From a checkpoint of a small transformer trained on Wikipedia.
Architecture: rotary positions, biases.
MLP neurons of a small language model. Each row is named by its layer, matrix (up: input weights; down: output weights) and neuron, and shows model dimensions 128-255. Each number is 500 + 40 x the weight over its row's rms, rounded and kept within 0 to 999. Numbers have three digits each.
After each neuron's rows is what it responds to, as a language model described it from the Wikipedia text at the highest values.

L3.up306:565485533570466596427524474552498481508541553455451498468456415499541525522512484500484589457500475466486538499519468479541482515458544477525451505482425482513477571512518510447512469427544495459516538487522437553456466468458483600504473465510537554450465509536442415412540544461509503529504537492535507520482519480522504488489466517513488495522554504487522554542508565510472550567534
L3.down306:440500472521576444492515558477472576537436505446535502481510595502483549564521473509484426492534519501545518493493515539423498545528456510535464517445509449491502472489485510541513542548527485576489462494542489475555537522522447413439549477501407485539491527494507558568471480493512522445575543546534487567512511561486495480539491458529510503484501505475507471449554474477532417413513
Description: Word-completing suffix pieces. Final word pieces that complete a word split across tokens, like -ity in intensity/reactivity, -ages in villages, the 2 in km².

L2.up300:582464509516424481445544486542544448442574506544439533526504477558471525488468529489438504532466434421470480483544501495482528535471499494494517491605539554464528541440522540504554519527511561479474462504480504485470480552526509482455451431499537467457464541524504559570522474457529518469520527552449511481555435502462534525474505458442512469504528493428540414563534475513414490495509
L2.down300:535499516483466493525410496504482498486473457450518459557523567483555518476558491439544512437603431529514522451528484521507539464509499518543531496531495549570467505455504519457510474478470482523523516521522451514513494515462534497527505496469527515440546464504521493538494482460495478521537588529535493486514551517541476549450499515516449409491562528501539582520451518543487509486601
Description: Split-word v fragments. Word-start or mid-word fragments, mostly the letter v, in multi-piece words like Velázquez, Vietnam, Revolución, also res, prov, rec in results, providing, recent.

L6.up136:466483490438523458506441542498469482523551531567433480501527459574435496470483497474465542573547464441540507513484489525517564500524534560479521543547486491457536531496553526489546436478520475406522470479467524480448488480480477556531539461462476517420512473507473539533440528533533508519493490510494530527583522561441507425455514459602434506527452485512521482523478532548531473499459
L6.down136:526400484489531473534466550485451454503439434450527511502470415530509558509541487513528517517524500510554518502423416427472535471491488519508448536517483441488535548485494536522531487522482453505445524447583459512456563527509554480621516457472447568411463508507473516524433605573553521484527464443478503504416514545515457487556442517605476528537560498570572483451463547467463526453460
Description: Plural noun endings. Plural suffix tokens that complete a split noun, such as ev-ents, langu-ages, sect-ions and shareholders, plus whole plural nouns like women and people.

L3.up233:514450513540465530511527470499465517586571479549506510529484520484530539450492484504438531533459488567486440429516476449525534569526586546481534530474399451572457453541490510586492479456552516547540510512517505496530501499467516491432486544459516510543568479503498572527435594433507569521530499528507425497495516540482422553522474526516524504488467488508498497579516519542442451470542
L3.down233:479510543595519515553482492505515440514540412469517535560560463514530495539474487514551455471513517526477480506472508523512502504494500460475554541508539497446534556474495430468474454459511552465487468489451508506453531470495551539498418471509536519461458549446468451512551487488586500488539561479475564499537518503536489474520564519475550521519438512493409465548474566484489485618520
Description: Mid-word subword fragments. Word-internal pieces continuing a long or foreign word (Oberöster-re-ichische, Holly-wo-od, Wasser-st-raßen), plus periods or semicolons closing a clause after a name or place.

L2.up164:478439538465522460440504468526532469444449553500498503567497500551567479548509484527488518489544463501521560497453445492543562554449513561504507391503524512499479527491566553474446542449535465558552584447503486490473507477436526503458461450544414490500543535521541411451432561528451510496505487516510506499454500511497522466486412468527572534467444464468537497478519506515440484562557
L2.down164:524476479580468487471438538535499480477519493535480519411528454540529548455548574553516504397520532481494452467449558480584522554501524459509442478511488534543496516517485564525554463454481494504496367496481564477522472489545461469504475524562509494500471432465486543513497466514475601539527520490576528464516503476479424493548515477465495441504521414526470526556530532492479466498456
Description: Closing quotes and word pieces. Closing quotation marks or brackets right after a quoted title, name or phrase, such as "...Goodbye", ‘oasis’, (Hons); also mid-word pieces like b-und-le, artist-ic, Off-ic-ial.

L2.up486:504517489511566543529499495479513476538534512490494529511513510547484429498488489489411552492494498539534548530498514509558523522546570478523476500478555531526525457514499495491561432445498458525489569490546514425554527408536543512507540409553450532466491502542438515441479433571443457461540492573448531536533493450486485565448494469362503583494530483480507453518507523446503521574517
L2.down486:538493564446446496459504446487467482536457468510516488484406498562502560511479466514532510495578466482478450422532582501483565440444514471496506487471501511505562497498503442442541451476518450457517461608500430546522506489526537622491482491442402507517471475455478532510502511509491485487481454475553496568453460540400509560448498540565532461518480543470488550517531514567453556467580
Description: Word-completing noun suffixes. Final subword pieces that complete a noun split across tokens, such as -ches in matches, -ity in popularity, -ions in Elections, often plural and followed by a comma or "of".

L2.up75:544502520461513533535564476501555483544473466515489551444518549516563473452485459451553505528508492526482551520532492539472524582464466536472492446507540511495475489487509490559510433443537491525498491531539547428532459485492464488526458458498436461518539522479493422535529461485456542518543506498532465422437519529566521421455483516510536540501408475490526471517441483461535480516517
L2.down75:433530441592518524433419539491452446488522504457565439508485537432463458464507511528595381499513461497482574500518460492541467541486462458481420549427467541437483521499439548442568532461561530487532485528577510521489454534482511482508508523508573432481481505564469566504542520490471463487491473523509555512534526602479529556484526466496455478479608501548436447558480469481494443397513
Description: Adverb -ly suffix pieces. Word-final suffix pieces completing adverbs split mid-word, mainly -ually, -ively, -ently (act|ually, ann|ually, consist|ently), plus some name-fragment pieces (Mar|k, Ang|el).

L3.up69:516538530528562496414468485493477530535496498605442496444521436482460517478512492500478630558479543559476502549463433516540456500459512536498467455441479415446502486558536437440488504455499490547509500497515549503521518504477496448525460474539457527474451491544452536458514472468515544545514436496534527538502504489485446455448540469536491494533462522561529463471468563456538493469408
L3.down69:570428556516541471486555476481543534522534454536492489510527574551535436503508515532530504412434461509478509505505487520446535442521534458527442506561475577570453508511466527493486445562479497528475470516542441468496467519538552424413461551456473464553511532439564513460494476480527492424571526473519391482433430458527538571524447458483488426488469485462449555483568523532457467532531
Description: Title endings and l-pieces. Closing quotes or parentheses ending song and episode titles in tables ("Any Day Now"), last pieces completing names (Rolling St-one), and word-initial l fragments (l-ost, l-aunched).

L3.up135:473541524499472552571471490523460453536474488466508522530472537432493453436573478484459559540524516597513519526503440531410554542478468511530549528452525520480525507521578516555518574530484546561494571552520487515501500530538489481538514502579527486539524512493516486488509474550553529489477535507501487413451477554462569508484502481533506567426467533535528399551502491419548511511498
L3.down135:435497502428499548548501465516437481484555447469525508527488430491422496512557555528518492499455527494535487439527467497470489500517433439548503523561519504503606582481493541507525540474436442494425509483543514476447520496516485420491406523541516590531576503503525447460462531478470489547433507569501429462552469528596472440535492429471476502557577466554503549567491541478440567427470
Description: Word-final suffix completions. Mostly the -ly ending that completes an adverb split into pieces, like polit-ically, select-ively, eas-ily, plus other completing fragments (C-l-ub, rem-ained, st-ill).

L2.up697:476476454561557603477520509486512531535483505518458487501415524520546532513523464485519536461502487496513465567488486475516493536510458512478550455499501442508466492502474440526554502499513441537452522532528473499434474473472579567479543475473539554531527533504561423542440470522427436543552503496530470514489504457500546538515436492496529438465503438503495532497578523423561479417467
L2.down697:474494513514551471561524509471473458501481555525546555465526502484462542466480414501504522448418516478474481503489495496481486442440405507449419504524504451535571483490574390491508461495478514522578575428546471493454436448522494568450506510519485479429432599440514516505507492459536512447420530473525481478506504471483537526543497530568509515443532476540419510428492468501524521541484
Description: Structured-data field delimiters. Fires on separators ending an item in tables, infoboxes and lists, such as semicolons, closing parentheses, row-ending pipes, and the °N in coordinates.

L6.up275:511572524444491548557525524467513458512513503435470480520474498526497522434566458496574492539509404567426488489498515527421533457584554479502521487488476521562497500531506514499525521432482448528517494561503394404470515506500420500475475495521482533460510543503490459537453552476537552506447418459504505479431539498565497482552571457505498545537477500524515475449509496454510546521549
L6.down275:557516525521542524466515420514478484509525442452545479573489475430561542489509485527450550492440536458472478477478547392471507555520501527452552468527520433515501554485545503496483522524515501527461468482467504513553516571468511439558545533527467477538439584530455482473493463445512471448582566464520462527527529561442455466435461537503438476513519476455453446483546463509472468553524
Description: Adverb -ly suffix. The -ly ending of adverbs formed from adjectives, often modifying a following verb or adjective: nearly, highly, actually, openly; occasionally other word-final pieces.

L6.up700:532528551520527496488401496531529460486464473471496551477507501489521555504527503460552521464530492470497505520498486516398589530503545521567467542502492474520466502485512557529516534498488539548540493486564515451467493439582446500512560465510505414472527519491437549483421503434509510515510521566576468525452614515559494511417532466574523485524488483564488540475502498515503442473474
L6.down700:539446521497535442511477501534523467447498484488517529498471534510464420484522512494488516462549598478508501459511449436443445433475461527469508484419547471482516519434488442492514573489536542404486567490538506528486500473493488527492517515485535493551485505420531503465569488489444500535490533446489549480511494499486544471520529562484521474490473437527586536491462574503529509526444
Description: Table header pipes. Pipe separators after column names in Wikipedia table header rows (Candidate |, Title |, Team |) and the row-ending pipe, plus word pieces like d(ate) and (chron)ology.

L6.up678:511490469505463521578467512466505538465533469514530394534496492494515542465558483518507552484504513461525508517472432613535519584561528499433514485473499477485439506521520513529529512429499561560484519469570459483494496480449533539514562467542519513522497494566483442497534457528532523539487438491533509460557492517532532497580534435490566469439467370477509515531507489529447506544430
L6.down678:521563534490496452502483487533533484561472561521447481453498514550547493455495489409462449506502456419487540547458570549528501556428513506464565494465469497530454500574450491542499496498446534458499454462535484463425501556462527474483498499506441479530512494469480520496511490527467530481580482515526501476551437483549474510529477534506496432508395453535456520472569455465530511437491
Description: Word-initial rem and sentence ends. Fires most on the word-start piece rem after the (remaining, remains, removal), also on sentence-ending periods, semicolons and other mid-word fragments like con, enc.

L3.up539:480431492558549473527479468376484473512487476505534532536519487513523540489510440440537488490500545530472533557444525401465491553460449481478532433475507472501483445557499451516477537491567465466496505478488575445395482468462453521484523533512534496440503550510551557502513475496435473526505504592466486491527494613498571451447543543502515517467530487470480487540527538513535520463456
L3.down539:470524479497425509470518485561498558512471494565487488534487476468519529559533527565485577540471433468546471463472475526513501491495545527538429465540450511490550515505565509463525505462406474524485444478416482538535506506497485531502447524454530489494524546504444468475540526591516557467466506490517551549443481462545460500453503452476457450510472531535513470458514496540469504529499
Description: Boundary after proper names. Word-start pieces and delimiters (table pipes, and, line breaks) right after a name or place in tables and lists, e.g. M-ajor, Dresden |, Devon County.

L3.up496:547522429499494513483431485475517460510453595476590503502490448508495500493440456543521474543531553484432523534518520451535437539519429466438577485428541451464446516499492414544590532486526433526534594480449535507477498510490494460475445524514545555545514465500525495532436522480533529526483568568514574552577482525460499494473490462568513520499503507436500541481433571523572502445463
L3.down496:497481539492494437570562479540464533507465461456482552497471493512496494534485553441473520500489480462492488511534433488468551436487509487490402534476460511565518465470547498444419569534534493477479427462535490511545572509503476467559560530465581452456503532557425551492454524516425484574492377485501480472513475498570529493498513471496521451520438559468526485501552495471518471426486
Description: Word-piece continuations, table cells. Middle or final pieces of split words, as in rem-aining, Pri-or, Candid-ate, Qu-est; also cell separators and numbers in markdown tables, such as score totals of 14.